MLP neurons of a small language model. Each row is named by its layer, matrix (up: input weights) and neuron, and shows model dimensions 64-319. Each number is 128 + 32 x the weight over its row's rms, rounded and kept within 0 to 255. Numbers have three digits each.
Before each neuron's rows, "fires on" lists the tokens most often at its 100 highest values on Wikipedia text that the model never trained on. A number after a token or word is its count.

fires on: " first" 38, "th" 7, " second" 6, " last" 6, " of" 6
L3.up53:093091151090125058161105133082069154158091171085092173134137105181122104127144128129030132173082146070141086126066145074104140147100148131131103103146112204041121143150178192137130084120148170120107122153184193119148145104112170143126136112131133099158112069144156064140132106103118091107155114082177110126077163147093139100127125173152136122131103131146103134121095097095165134106112110144121133157092188130148113079205080168090149216183146129075117133167143140131124120091077108129119165132049124089133126145162160106128132117162125199143129139141149141139126084118081142178120102160132051158144171157113086157106109175117147128169210123096132150126110135103114178164109149163132162157075166146057147151105150158161129146128124132064104082076104090126125068109177167

fires on: " of" 55, " were" 12, " in" 5
L3.up1169:136176141107110138158154127098133145161184185166151138095110109157189098114119085094079097157134180132162119133128163123093143154179136110124058145143170103130066098129183110174128102113095166118087087100130136108143134140125162139138147182100187143129127052115182053068133149131115185114113113119187162106147144108134031142139173128121154136180120100091157107098127126132069172110154160124104119158176092160161099068068161115144139121116090140098155085147103077099186122130140159116063171113120140155132220145137103118086105115127163129151151105076079140126121113132127148083107095097142194163109164102201087150167130122138171170122160185147090166119094173090081139119101119114153130133135161149102101080144146112094058104095118133152148088114179108113085153157149087

fires on: " well" 23, " it" 15, " as" 9, " example" 7, " |\n" 7, ";" 7
L3.up1011:173158150073093115166098120170131090104180162112136132160117088122144164099125121134151153133152111125087201099159146155148153141123115108074050116183192165098126049189167139170147112080064162114135112152166162098100219167132153134128109075131102150116130103129150119111134095192117161125134124147128146145171161159117161139088090114123168082112121117117093177052155143141091158114117097089079073132125098145118167116084150144173124134184129189178151094126088175093095107073153088058126183173089170108068084083081084140126142114105124098122167114162070144136098153144147148113129193123120109116173127112134120153076128117154132121189088175126174127148148137156060106143120143114053169185177165108112134143107134039156136116109195130129135149129182134108154095081094129

fires on: " which" 18, " that" 12, " If" 6, " When" 6, " where" 5, " Because" 5
L3.up1231:192128097091148160111085109110084159105110169097114121170123200095145162155140125107175148184057088161110133102094128157120177082075133092127125097134098092143109130119199170110126115132104142120139125124124134126080162145167083118070098070137138134109109105094150167088129101152104070221163109157159174120202119136134127149101183131133153087145078108142128100109095163184115196055142109175122158162102117124122119138069119144126105157145161110122086070162158127133140131106155110139118126143150094152187124105172067065109137122126094162129110136037148156142154125087130189184107167173143096157187154107126158102080131068100157150171169080164119079120156101105149143147150128137114115113130104168193102082158176140126129127150132135114146174087108128168109123128127150

fires on: "," 49, " " 13, ";" 10, ")," 8, " |" 7
L3.up1266:088103152149193215115133088204116134147127145159157082105149135110125108168069100186062081095133133136122118115175112159162172083143108121157042156076185135150117104088155077144169147150089103151110193195142118121134124107155124090136110135168132088155138148087116119165107091100156160159099090115071105112126121138126148100124161132170157097151117156152166140140091116049167189097118133082138127148152104152120120121136142161176150140168149150128141116109096184100132109161098112137140155134136171130115146152094121162210099079072169064142176077155084168157119094177170108154148126112131143164132132150097102105094160120170149124083103129146197119091056128115178113141119103218121140169152103093082156133127090144151146132181093153101063133160122107130143065072106138

fires on: " " 42, "-" 11, " aff" 4, " w" 4
L3.up687:117123124128105158159121177083121096150175140097116156158134146219092190091100103184139160167122167078158110078133112125095147166143158154173101157113143156123116139139133134099089072071141131139121138142119176105129104098150189143156155111137121203160168085099137102159104159102138139150127109107146112106112047126138137120130093138118082097105137206098226164133154129122101129154117110140061143148138144100088198135162127082148109153139121096085077142060104089129153088138147104138138121122108109154140160122182101116078049196152200143192080158182084087133116120079142109134078126087177112114140121187153092192146133160127174144154072174160120174087162086166100108084110125108124146096134131147166132135174147101132081094124121080131127101140198124172073144157118159

fires on: " to" 41, " |" 20, " from" 6, " with" 5, " of" 4, " (" 4
L8.up86:133069111155151114135202161099152169158034146125109117150178137069143163153127102184127056123125147133126149111153074121104086154136131120049138176078170136132152093167115120136128126151116164121139092118195167111103119120105075135123156041083121107101091100117147154209176131169107150158083094139121111115109151142117163124118116110106086151174148178144113128149144104088069090099115140094118072098136142130177154132121122079151091108091083179167147134132166101125121069142178103135108139094126129101184153177097150134115108151055147050121127126143089177100135084110146121140106131141168153190154166077101170095167099124110132130128151116164155163132129119123097114138125116164140163176152196196143099100119126125134114133144138123166160119096118172186194110150146130

fires on: " there" 38, " There" 17, "There" 7, " Ö" 5, " result" 4
L2.up292:093137103105131112082190111129128186091100120106129205136145143125145164167149124124110084145169105125175093147163034143075071122130121100058089106159098186135129090145095114130149132107143126125106139098214127132093148123158146138149128124186099086077137141111074139124126139110181133102114061121128199141147139145137156156107111095104073104170135102124121103114106183107137134124134114102169102135113134125146112133165122117126119131134126103092167145124164193069156174095082093144137102153120164119109175164152114115159106174175114136203146106137165106107117088115153113135123149101098084078192089104134109110090159092123123145143102100163146116159125082126139131127100179117120148162152036132117061109115166085092177159163194145163173120139101161097142126128091194

fires on: "," 43, "'s" 9, " |" 5, "." 5, " and" 4, ";" 4
L8.up456:194129134183185137205160162162143122125189143143120171075119113123102133180125162150150139143129093123188157077081125170132137097120166092130116161107167128161146090115079141152147120126100193107105157153132168161106068136109104155055094132119109118124165144159190119097121131206143113083145107107153133122095135092162104175125119111132090088077179124138128121098144171085078124066161137182110077139132158095124147114124119128156089127139103061128142141119141091145138070182108123128090090054148141122146191100170086129084074123177164118100112113101196135096128125094112107133200147113148154154124153092133118161059185183155050127176144123141134072059133107159059089129137168099111121132144126083134124146127182175115123170160100194109120106143127132126139137165151121

fires on: " at" 47, " was" 7, "," 4
L2.up72:172166100149117163147192122089163163163107135132093117169041140172100143156125171104120168140131127073122141114133122148125115121118165174145119176109115150127142138103092130096119130089128147159042096170124111129161114150119114064134106094169090110142110148127105095109088105120152114135113063085127183114144103096143110195180145168189112124105100161091200147119170098139167042117144162162137130147119121084081136105122116120090138179113148089094096068162118129117115075129148112110086153168144084158099105144115127058193091145119143137119211114152119128139130144080114125118083166106125149146086108107087136120143067122138110173112073135121082103121102120081135159090144135117127149107098134150147138135119138113109149104093098149112181167115161029102149104116139098

fires on: " \"" 12, "b" 11, "B" 10, " at" 9, " (" 7, "-" 6
L8.up1045:161104140103135094203137136156159116101127105124153074146162170083126113141068120156150118102110115162121134165149139127112148116116141112145071138095083145089147155155057170151169089089113176155113155126135131155152155095132129138162109137121106092116176151143126128115150090159111115161119116065109124103044124117095094114109137157118120131082100063138142131106150124093114044202154143073162115129147146102085140098087113106095085110081152105111128129210139171141156139109152130224100113125076134170041162123117224161156104141110158094235131138140154130121112153118098108111087153129118166098155166105182151168093104127102163078110158100148110098145128171138117119155153172132099135062163122142101167143161186088195156155142095107113124143094091061085173159134117174

fires on: " " 36, " is" 10, " were" 5, " was" 5, "c" 4
L3.up635:145101158133139146120117174092127136072151190139151148160104118157143130126140143158165114187072171082147155111133190106174180124129152112067106116124114140179075150171146175161079172144140169148161089102193099103128110128158193097143115168117157113115126111113088107097145110233214126112163082141172071083125124112102121088135151106121169119158078155153114121097161152124086066121079138099050079090128101139100110196097130110100122155130145136123140129145101114102114107120049113132126151112108119183075132186163126102081082123121102122164091099165103117111129110096089126121161124113128149082101160079176130118181120090137123099134125109153172121191116084143137072112133097036083153111119145126074092135200160110103172093108096116137075130171173145201103115141114150

fires on: " the" 27, " to" 10, " in" 8, " of" 6, " Awards" 4, " Contest" 4
L7.up756:117130201124140093121113106118137087114168153142115142074185102130144154085109145117123087098096109112113143156148162107112070104061097140081060161140138103216111078124143129112106121129116119128097096127096182114128095140151137100039113105114125073106123164184156085118167170159115138136088133125163097081157144096108121137162106118120185200150079110091162122108145158111202136082145068134106137118191125173173088144111135095123123121090127050128149115112165172171165180158127114143100127047105152109145117168177141111141144099115101133125126160047103177139095144149135130125151055118187108108109145125054171148177071087093053119194178154172102145109134116144172160139109140109185100142180147129111150094099199189121083139085146196161059126156105146172123096106126108

fires on: " his" 17, " |\n" 15, " was" 8, " went" 7, "\n" 7
L7.up836:142120121163155146125100151102165083151173110146142192130142073135129166140171135141169142202131137065132113109168080128174141178087125094098175168116087136104086154101142117125134152113089091101078192108167152175106091126107179149066057114114102128154085086098128097117123173117145121179229083165143138103159170125113120119117162168140152102109117139186093108083162172087111130181123123141145149156156079107167070196087089161147135092148111132186115157176124079118116164112139120140149128117088108157175061105078164114178142093064097133119173100119103083126158131154106133105153145169193162063114151054111129176111170142153113113155115089066168129086160104122188099133102128101140168198126105120106129106106131124162124106133100073171156114086070091126122157108113126

fires on: " " 36, "–" 11, "-" 5, " This" 5
L7.up209:126130134093095153112160131132088134131123119122181080112114158157111152073136124145169131162076151143096117089163113157114099127128119099165103115105140117097109166114163102104148073125152175182115123145117103191136114126065147118202147082115141161067204136130159139093118088164131147144164094175149137128123138143084157096138109187156144072142158173148154142125178136167082121186148142141079196072106142148127113093168149169136137121170041073079160162138154176073128097092124073099146131114159097159143128108137089126174186111170142116136086146117157101088098135043119161123170107071085123112129134186091154163179135155100144117104116175158140133120151067069157192135152110088110098089165161183054092143099109118147161076149173148135094093167142119127132156083118134

fires on: "in" 26, " in" 7, " as" 6, " an" 4, "i" 4, " G" 4
L8.up549:168148116168165073120138090064143165155161113106134158126071098081140121058108135096101085116138107143150119102212131095158135094190120137165130134079140093169178128098140131186094169134151142089172095137106136109170153112215147124161043158106110136141146183136082110132153096117177137120172100190143095125149098140138186144154120105133120158111165184113133170199146063187141081144121148116118167133146137110133105139091059147127144148098115129176128136124157113128125202130155116124112173128111106126063096151098117092129147073136161152094087104107124124163108059089156111119123135182101126132119118109129088167068191186138115137162189154139134130110097147132130193142173133165141146149159190137084096172098124083045159141061110192148115096147109115225097108090155096

fires on: "." 41, " Dr" 9
L8.up1174:189166129116121150181102084162102133135100121106136092117068103150089120168123123141141166123135144112189139112119124100116135139151139210146131151067134097101105204118172063076109183138118136112173150108129164105132140131083125101134163141146165093072068104121139105155130099136111129107142137117143107117173125167174090113115223149121171161182060170120170141105161069152106144074129115128133172138219142138113076118106135167114120179100022109132178074174161135156106138139110175161210113103124124201083177091156108055147158134080149120119155140109148164131138145163127160139135065085072195113130129181127097079101129111135150140168121122148106138153097082186158076159124126107092051121125109131151131070127128151134142100169115109069181095115176046163124114127115128

fires on: " the" 31, " its" 17, " his" 11, " " 5, "'s" 4, " |" 4
L7.up606:153061106129157211132127154133191137143149108150121138072121132055134136173129152150132136152086149142133156155135146126150148119126143120111167153072119091162141152151156122092153107154127131127082160090093187183195112105096161157135039102104126085070146082125183141131139125103130128138066134120161064103107122113171086166106146109150144102125135138138165104126129153155138091173113134140166073181134126094163143135131114153082143143034184154079123098091178148114149138115144084147085135160158127137152136180125110115176143110154101148104124079193093146124104064120140112109149095108196132102188116146093128140145130191068146101124120177149169117157136095185124107122123126067116107137115115109114159213035117138127113152091079134165077169152132093145109148110107142

fires on: ")" 17, "-" 13, "–" 13, ":" 7, " |" 6, " " 6
L7.up270:140073081105103137148153125144097105148089042149179101129105146085134128094132142133203149133105144117145155135122088134095151123095132133146136091151123122108125122189105079111109103131091204108176114107145116167124080112163088157115126138090171081122058133145170200148119137142157110142141151132146089161127174114128107163132110124142180112093189169145079115119173163157128121127099102157102107096167125182121126099150094177109077130100132143090091139071133195179093133167123127171105159146129126091090112122135100137153081213152112084116155072110105095066111120120143154124110153100130193063149098111179148172126124121068133156168123140212151104130172116149174146201133068072138144108129118107117113107103141129139113069117140150145056108159104107150067104060139131

fires on: "," 64, ";" 9, ":" 7, " if" 5, " If" 4
L7.up867:170125073117183160174094139158113157092151180101110143193120120107123117107132078139127131125107153134073109155136106127142120096088140150119080192134117158143131155145116113089125102118090139122175100130172192111171152132147141083080071122124185081134114127162171110079155081132158107138095061094068134088101135121179065144147175101123133123149095124130167123098097134057198044083105158165108124198103119094129145113132079132166159116120146061157137163180103146080102093150114161092128153140078159149184120166152124174170097079070178137101110129112161176142151091113205151149174145107163099158137154141148159107122133140109136132135091105115144094141135150076165135123137099144139121160148106131156146042123148184045140145152110150099144128103144097119120080100154078

fires on: "," 67
L2.up140:097176107126141166127105148159131126090104129122161093090139134163113193134180132097155121142116127117126095118059076170086091092180089084180100149073117059157133071160100192157140091167090124136119156100129164077121111118124033168137172109163138109126132135125135138174094111129082101114116111126117117130133091148124116127066118119126130107123109202111127094093153153106193104077105097116116085116147178166152137191132098166173142137172157103076135120160123166085098140133124090174156180114143159108191135171085148153141086114134099177127118105093137129098166142107163078127138092171120170180122101118146148131140148110137120155130097144179153136122126121118125116138188089126118129219095125127202146117070133086171127091142145145146156077113126156158122110118131131

fires on: " there" 31, " There" 17, "There" 7, "y" 5, " Fort" 5
L2.up912:142147110140122130107152099180163127175112126069131147165123087067140116118176159105131093108096136129171113185106103109114093050126120102132078120136109122117061100165172107099166177119083135138109148130158108180122130091163178159050115158196061086113115140068134145157221130150133191137166133184113134127204134144148153139116135064146117095104172096138180127169101071126117141166185132082149092102081117096110080115068139111113128124096157140145119169127205091130116145061118087111129119126153054151068149197083125108182142074127107142112123080165124107098135085120136069136146121204128142131114139158142168111095127133096079147129106130183137114166153135151140110108127127152137115146188157115090089087139127088132191168087183068138068096114180111110155168108080182

fires on: " " 80, " |" 10, " Year" 4
L3.up24:183119175120077125193158124127097134144175123150118156108116167113117140122172099161153073198070115117125174104115163106130106113142090091071110154086116129194108131146116101074096178163124155125163095077131147038187137210108126161080163115110105089148178127145077077137115130181148146161119089148149059089186137137109098163102137091171129121154100164113139116065111127078104082122141185123100114142123104133139158147145110117179107143159128132189127134108120141101155121136139126089157170160084104133126228162127159112077127074126124184157097107148178114147125076125096172128169092205152136140126110130102092134174116160118130147173147160135150182154134143095109107089065160104120177103079088073114120148138121153207140112106110105167133096115124131123185108083126132

fires on: "." 37, "," 35, " " 12
L7.up593:153164093173138133094156160073132195136110112130123117039104190136089154175107120077085129133111140107159079064147157088082171131104111144136119139104168139171132122096121114097181105113123163126090165158135164133108183156161100097158160172137124173091102092138180160096124180099139158160165115098093156185122112096124158114157109098096131140131187107073112121051143130143138170204166112114133132103151140135143145110145130133170164121121141177112090123127119110134133119097095154140175122099129145152156137144122093152154179052128057158107143154132104070146196150073081147067177120088115147172099122130149144153052140094130089115145036074144109145147104127117122179110171080110125112180127172166165144107139148141111167156143140127074196097091125117061132042135102095

fires on: "s" 23, " made" 10, " included" 5, " found" 5, " represented" 4, " taught" 4
L2.up229:067108119098094140117115102118139145167110129081146163155102064148123139113105153111157096103149125109069083171124201103116116133134092069116118164147151125063189116095078133127141124127147125111141134100145127062122120102106065130181064130166161176173160116180105162118142144165108096177115131135122117085190203121102161107102164177137107181119086131127135199174134097077126198117125062073134171161171120122173147175165108118101134138136155115166136101121131156152161122108161107148129092083151165165154120176104086128131133178125134164108117108081127080104109145081113110098121174130146195136089180107132138195153087127070064110129131119141086126151111088148155070111101132116101111164217149079133173107115146099099052125148095095166183098144125081184111134108176179

fires on: " a" 22, " as" 15, ";" 8, " an" 7, " no" 5, " providing" 4
L3.up821:159201160091145166142152109118109087063157101114142135141061119114061117123140129127102148128138171101137175087094113088116106146102094135116105162146135145115163093154098129114097099095202109167145078126167122123140158134153185111183179156092202134107163098197118079161149089108135148101186072142174103172096137096103057174134174062139130126082184154095088135105112130117115128121128175084160125189141103066063116089096084066159177107097120134133142097111124108186105127166117121081147155114091117078146172158129169157116132126109123124142114079154099188186109128095161195117091170141038140158158151068100110136089169163189137083198168180114155137140105136127124097101136107188163104130121132132142123169076067115137112175127121107118134119144154114165127099123144103

fires on: ";" 27, "," 22, ")," 14, ");" 13, " as" 7, "." 6
L3.up984:133164079145105128149125131177144108067100122131146135124153134235123153099112137145103144124099184158141137120112139154158105095130106079134079140153179061080145094134177125141120151092091176154182093086190172132173143133152160217170110093140095093126110089092103113128169083142123129149142156124092093152133148134134140169144125140077162108170125173154134090115138041082119114154184153085122101158135127127152117146113117106170124100108129167122154162088124114075148120112129115099098163101121143113146163086166089145125083137125113108150149061135096117143083176141141099129055097181129137201163107182133129082104126120151062125140128143189187118141108181129172084153124163110142154124118098081133111119136140133131165079133178148132119081146109110098077144097107134

fires on: "," 91
L3.up1215:068129180129130143088134094149133113105118102136155138102140152141096142142185106098120078106083113129102117165103135177115113087114075068104093185076125182151053068101135170164108113149146100142168139112136152107111158061103072194168139070159153176130140122097155134096126075202132157134123146101092099151119144171105118099159120110119123123189118154118108110077123091066151114149093150107094122127094146219142140130143112163128186125189116164113135146154112168107157085115106065053061172125133116147125147141185129154195158077138155185135115046136127132134136138186128048137117090164137103160127092207171104121123147134165166144128162129198146122101146071125188142163111150153108118148111154103140151131127160166139131080094055146139149102155080163141125095076135136

fires on: " " 44, ":" 8, " v" 7, " bp" 6, " h" 4
L8.up903:163128207133131098137151167144131130155178054115107124104111190142138065134134117142181074088106154139099120098135164122127156090160162174120102130136130123222118160164098065137142099130090127168153173147147110132187153108073111104167149096143122043150108124091115115139106047136143161138143084094141131105171123085149168064137123152087156163122169111082122126114116133215154123132157133154090083139087113149139138136079149079157182125179207125132125111124123163098111181043176127063169150110167097104119134140138128125194140116158147127151188088174139087119159099121130094153092141147105070085096152144162146172129097094134145119087102126078149162107109084121135142188167145113115079094122146074129121135159152088100152116117134176102139140123138127139059204157153132

fires on: "." 38, " L" 11, " S" 4
L8.up883:121145129178137102130147100173110221101094116184072109135099117153191123096075122120124105145109110116165120151176063092090154095127139112153111141099127099186167118065093094149197130099107138156169117099128189159142104094134144157154121159152148153179104142182083119106135118175097143070132145135099166132142171076112128123123097167170153102098106111142129088118065147113129172127072148168170103111078131171102106170096119120077130102148103164160101150144166166141151165136142165092135099153119118105133141148126119132099094072116124125128146112214146111096122074157147136119163032049125217133091127127125116092098126111155088113172184200148123152106132148160103127121141160147124150152122118196152202088126141114121132221129092123156138153113136170137135129146096069

fires on: " " 43, "," 10, "." 10, " £" 4, "12" 4, " $" 4
L7.up795:199153116153173155111193102115159171164066079165071116150096148139093156160107119124125092153088173124165089100146094060121094157130160156105090139104172132112150140098128141096164115140131063109052150094157115158084171101122144100123111134148146176093126126125132149106150099167152108125179097109142088160134059141143231146122188142136126089136193184170082108100131138081184153158136136162095046134145107167171115107138143106129107115111107121112120084127104113151151141127082138149165065088130129214166137097124197109171151130132091108079125111133164104103139155139133153111136064143117116119123120081177125127138179123167161122130100170112156105163098134133176147138170062118141094109087139141157108153108140164038110130091160087132184172108142080127163114143141135

fires on: " of" 53, " between" 5, " young" 4
L3.up78:077146173153100151122122149114124209148137156143099120219108114135194131181136119110063114122115207148133143088086102089043154118109143184089142107173117113089116152169192098165131084111135090086122072171124093139169175174117149121135128132059195176140121160141129100096150101115155131119133113162141148123149145169102153131151113140133080151174086107107174152119116093107149161144070139154114099169154111064111148125150149119057121136146140155130137149055150134088138117129124117133099195126108134157104178154118132115176176117121122066118132184103148143152102062057122177167082106132145144086071140154161179098138093194118135123174136118123132146107078126016104119099156111126141132148083160080142103092112108139123120132102167132170082085137151081173119082095146159

fires on: " |" 26, " well" 22, ")" 14, ");" 7, "]" 6, ";" 6
L2.up511:174121080138156130130134146068154158164114165124118087147100137152100050129113117107110140143105166157109129128066114107179160125145120146130111108066101092152139114081118144173179128093161135114107068186121099182118093129093105105123135118086151092130092096139158096103077124123151106159168091107149159120127099185098092078069123095094106182097060147109170151096184122130081101105114103157080072120124063087062086115109085087140121114126135096167125073169159114158079110157087072111086121161134127124164125123173154170089117123164156142136195094145131176138152150126093068118149126171171145156219155142141068135090135151120112168188132149145147139088123126135177129164160097146152089146159184105162123137133088174172161157153074135115074126110119171158136162127140099

fires on: " well" 18, " such" 10, " both" 10, " his" 9, " also" 7, " |\n" 4
L3.up930:199142118106183128126145122143100083077165118150157180123099148091141140171089084178107080135146079121115117141120104101116159129114095134072144201166127195104154125106143131112153089103121151106160125117151174104122118157089086114178114112092084131165150110130124112147135112185135070162147104118157139132163181118168130100114108180094148170200146116162078104100136138123086143205165098101115146134153184077124070135118101128161141115143095148132214113143142070145086163146079130084104204112104106111134170136086092121158125100071121144166155138117156121112066105135130179131164147127183139107100186099193104159125113145151056106138097099164094100148115096153098095090196101144123101138127123144086081167174115149145116137088127102147115114168097116130145127118094140

fires on: " " 43, " the" 8, " which" 6, " its" 6, " and" 5
L7.up963:101107127176097173163131156077169125170093144185103160083115137083109125068141082125151061106091090109139121072095099114174104099130166083161149135128054084167152075183130130128117122120125122112184140105148097152161179117132132155067137140130063092131154125138139163184097094057148108131096119132157129098115134141174110153189230089120145083130150160135162114099095124165137078122107184127092085146097096106151109109195145147135142105156137122129146113112098173062106114165188097161129168147144134122107212146172103144183109145136148085029150111134122142072104115081112124119138141099113159125145120103097143136098102137127107172180080111148098165136140130136135186123123132072111143130147119171161115138142152113153152102166189146157115145135071100163123164179093143

fires on: " to" 42, " (" 17, "," 16, "93" 4
L3.up429:111188118165140133119150120113128182116143201165143120092115094130119123191129131128040153124174108120106139118160143104184168151125145143133102135136152103094153136127142102154081118135144077116161075152121157083110104120175128074085137147164097154115120105122093147084102130120115146119119116134074096157154079177154198141193152197163068097172095144060153127136147140113140129108121083108086152108154112130181120086176109172099102168122187079172140112090103138185099083070091076136073075118105164158128115148121131114163136150220154121090073159120151126119144104124116170079103156081087101211053121169108087149114095057137128143142036158118117145130132142148120132159120157184123109150064172171178110153102078158131150128127128124151154141128123088091161170078184176

fires on: " of" 45, " (" 22, "'\n" 6, " in" 5
L3.up592:146168121119103115126150169067157129136190139119150126100158152076152147147094085111184102127106095162123140105144155138149137139151145121173098165084101071211124082125148120146164146122179177106132140125117175104154098130084129125156156106123139099114130149160095081127134102117122171117078107107131086105119159150097123114133140088169172175186146144076077151092092093122190110120150103105075140091120143099180168134100119107185106084125144129128117131126167117112137119109062024139065131111130156108126136172075121141102107089132162083131083150142093219151134144138121156161133158176150106198115105062108101163118057160155172111151102168133137103091101127114054096147079111132167197136116139139130055144184138180146136132068153150162144113150089139165133114156100117

fires on: " of" 80, " to" 5
L3.up16:119164160154080153189126103140152133088092184169119162078104119133077123132184137133129125074115170139111056124098145164093138156096109160088122127119089133101127130140146116158120165143134133137164114134126133136131116086097155155134086093136134169111109160083168114120114159109166126163116075158112155059097125148128094049107137128137164142180084164127156111076172120147151111125154117174094127131204127147138102087201124126117138099112097091169134069113185104052162151132065194136049117132138125155034130146134129121140134076163210110105189145101116138148142142147161143095043105149140154170217100089141046154142153133089127164152104129139114156154103132074108109136137125157197113137108086077170103124146150200127099087174139142133144117120152138115073091119217137

fires on: "." 49, "34" 4
L8.up961:129169137110186127107115086158124191149097115206116116129107150123124191134093141091133163077167145098161109109158117071132101120172169186140149059151104138137124202090107124093146094086072123138188158113074099164152067121117161133130137121194168119123116073129166145149165086150161146158132137065127069133171109105111110166158162094126212116122140134071120073095157156109135132152128104182144107126159082130104179133155158124128134164127153150133080125159149110173101122125128154097112077099099174124072101109175127092151100100080111044154192147088153108132176131145075092108138118094129165122111117129134111083128147133119092102146103131051095112156167142105155121133119216117149117135111147190132147124103136141098132136141138123068198117124133140158152099216100113

fires on: "," 77, " the" 19
L3.up689:142158180137184147121094139150037134141124107131112135118123128139124104124122109087094085151080161114071123099124164137180149174107086079150151145130168203120146116120107133140111154156143096136133144114134173134121203144167097115119097125138167136131120150122154115107128120187117101068102122159145139107110111122081151070139153116172103089132129086116107206154063127060104176153115110092121172063117132139134093085136147164128160086149104149127135129110082117117133048138087081141159116150080142113138142154115149107180096157196156160120133118159110195096139148141070113103075110113126033097144073222139120170153144133179142124109149106132139163123140130101181097126078066127127159147177138149148150136120111144170106136112130122125151120156218224125179083110135115

fires on: "|" 58, " |" 29, " May" 4
L3.up652:180089162104128126170226145148112110136138181134121173112086157042135114119169133171144141187116118166111109142095090184183161135136096144092135176100112112141094162142142077194094086114111156120166096115165101098115147180132040108121126098098096082129148151090140154176088125160104138097121145149153086067145161158114167144130150148142150097140076075136195109160152102114092107115130145183111124158142090150082075090171129199214154116186171124173145170132127156116145122158094157126163107154120106178188135176094163087081151145069091141150109099142163130125110170118152161112116162113134106094193152073117123123101144161130167093109114145138124070050098137114143139090118137097143130109059058170111083131164131136111118137130162184184088106130103126109049176108158124

fires on: " " 29, "." 20, " (" 7, " well" 7
L8.up419:187171144114129098154128137140144139167098164163187116105112128106125166090116091115076058094127135127084153094094146071150168140104199096092145152168093128092099156145132093126140127103141185145137141119140127127120146084154147145123113101120075199183053080082175167130093119109170122164171097093173101158065136114139194089083131152096142142087135097111127179081111079105164111115077113136136133166153166129114109194159111139108108158159190124103157120156116072155169172122155104078148124158088139188093113159033143113132128058102194103146129141131135145156092151121164118112088110139105092097082196119168185174093154151122122135129111100071135114084129172137115180135173179166142168161110110127166088133160117136132126113109064131111115135130162113126104119087089088

fires on: " (" 45, "P" 14, " J" 9, "B" 4, "K" 4
L8.up33:115139089080158165105146113151080124133122077068183123228069151062131084124153105135090151118136096159124139097210110123080152136094130096128127121123118149093176137171099121131115138171120144145120121111086098121123115100168085099158052137111138220119086174146209161133089067161140114110171105101153089160080082131092108101111178165128134106164080153078136120098097119130104098162106159141109082155140127093121168142132115145185110146111172126111141094166148131156121095103120079127200182151049128120117126119178121152119154103146155170142110091135131121120128118143102130066135169127119111126145133149223122120077114126054141081130162127180123164118136119168115122129112155118092126125084136111128163125160168101148153150122129182125082136108137101119111053055115150

fires on: " of" 45, " with" 21, " young" 4
L3.up1096:111127157097057076131128106122088123060117136043153057114132136231188127159153142129098120109107165094090122131098143134097197124105101106141148111114077096166139120124164170106118094146184159142187137116145104164100139150075162077149134130082116175178102130107158166103100085169122114130126155138126158093121104135140096105078096146131152110131094136108155128095110112152079103130157131162130138118140136169156128151170155121107104133159170100155187096168134067098163130077109069106104129155102187114127107071178159145173105118100172124067158120135105176191095123103146169111105149177119099124166077140140146124126120126106138161202151124164082112077123146142123128157134177166132199115137092095129127107131173139174100134188184114079101123123123142053124201150149175

fires on: " " 61, "20" 7, "2" 4
L7.up690:143163140101111126133093145099135154156067148142173096129087196135121164153108118146135142051151117115132180176106109105104117116170141102121148154108081071134122113087096102145104130121156125097088144125118143189161137119074137123152095110089119147128149140067145095155136122095143138150212097161158103105102114135065136106104122048148091137132125168030149141091098187138027138131069159192050116180154135125136133146149194086142141136087170125178124106144097105110210080054169096106114172209089068123101139123129097067133154066139117147185193079122171118134142121159100082144097157130106082103116141132150115144124128165166132120087131111122088133079181127090137188151097099159117105183136120084100158178126155144120137159143124108114091082092123150176094104112171134

fires on: "," 41, "%" 6, " while" 5
L3.up481:076124112133134113058109082172117126159190121118173109130102163128064156181171137188142097162110085137151101138168107135109095136053078096168101178143159148147087084152161142184168117175088079105152120143140160114100123123134054159139159110196109115142122112109156169176121080096122147094072109133051113118141143113106191115124115125165122166088118106132131111098113146107146149123098162089082152140114129179121202166143065151132141153160121146151130106136136165146117153170109112131113151162148127118148197160131177139185105032084161153155090079096142103141097158145140125130087107160103157220130166158137126129093160101166148123100143075144192178108097129080118123082122123215076151124157099169124154105140094168160198132129121124151134105130102123109110098145164128

fires on: " in" 18, ":" 14, " example" 8, " than" 8, " time" 6
L7.up870:151034077113127144112213144169111154111150125103109151113102112131138145096145100119114124110153145130178124179195158080153184100169157099115145156154124112111146196131133131161113103130126123126171164162169128130162183139064146089164192066122175049125190148116140130147121164169092184147081080126075098128139110142122096123079093085131145094145149130092127132125193111083116049101106133155173105159136145108121065170123100134107123120081122158085133151171143125047164157123123096105116148127113096135114134150114126103125158165169146145125134139081122113102087082126161133090141147072174087146155134108131120101131060154107216135136126131149131155095124195153104202101121118096158141068133136136116122148128194105078110107108079180135078107177104127105111143138153189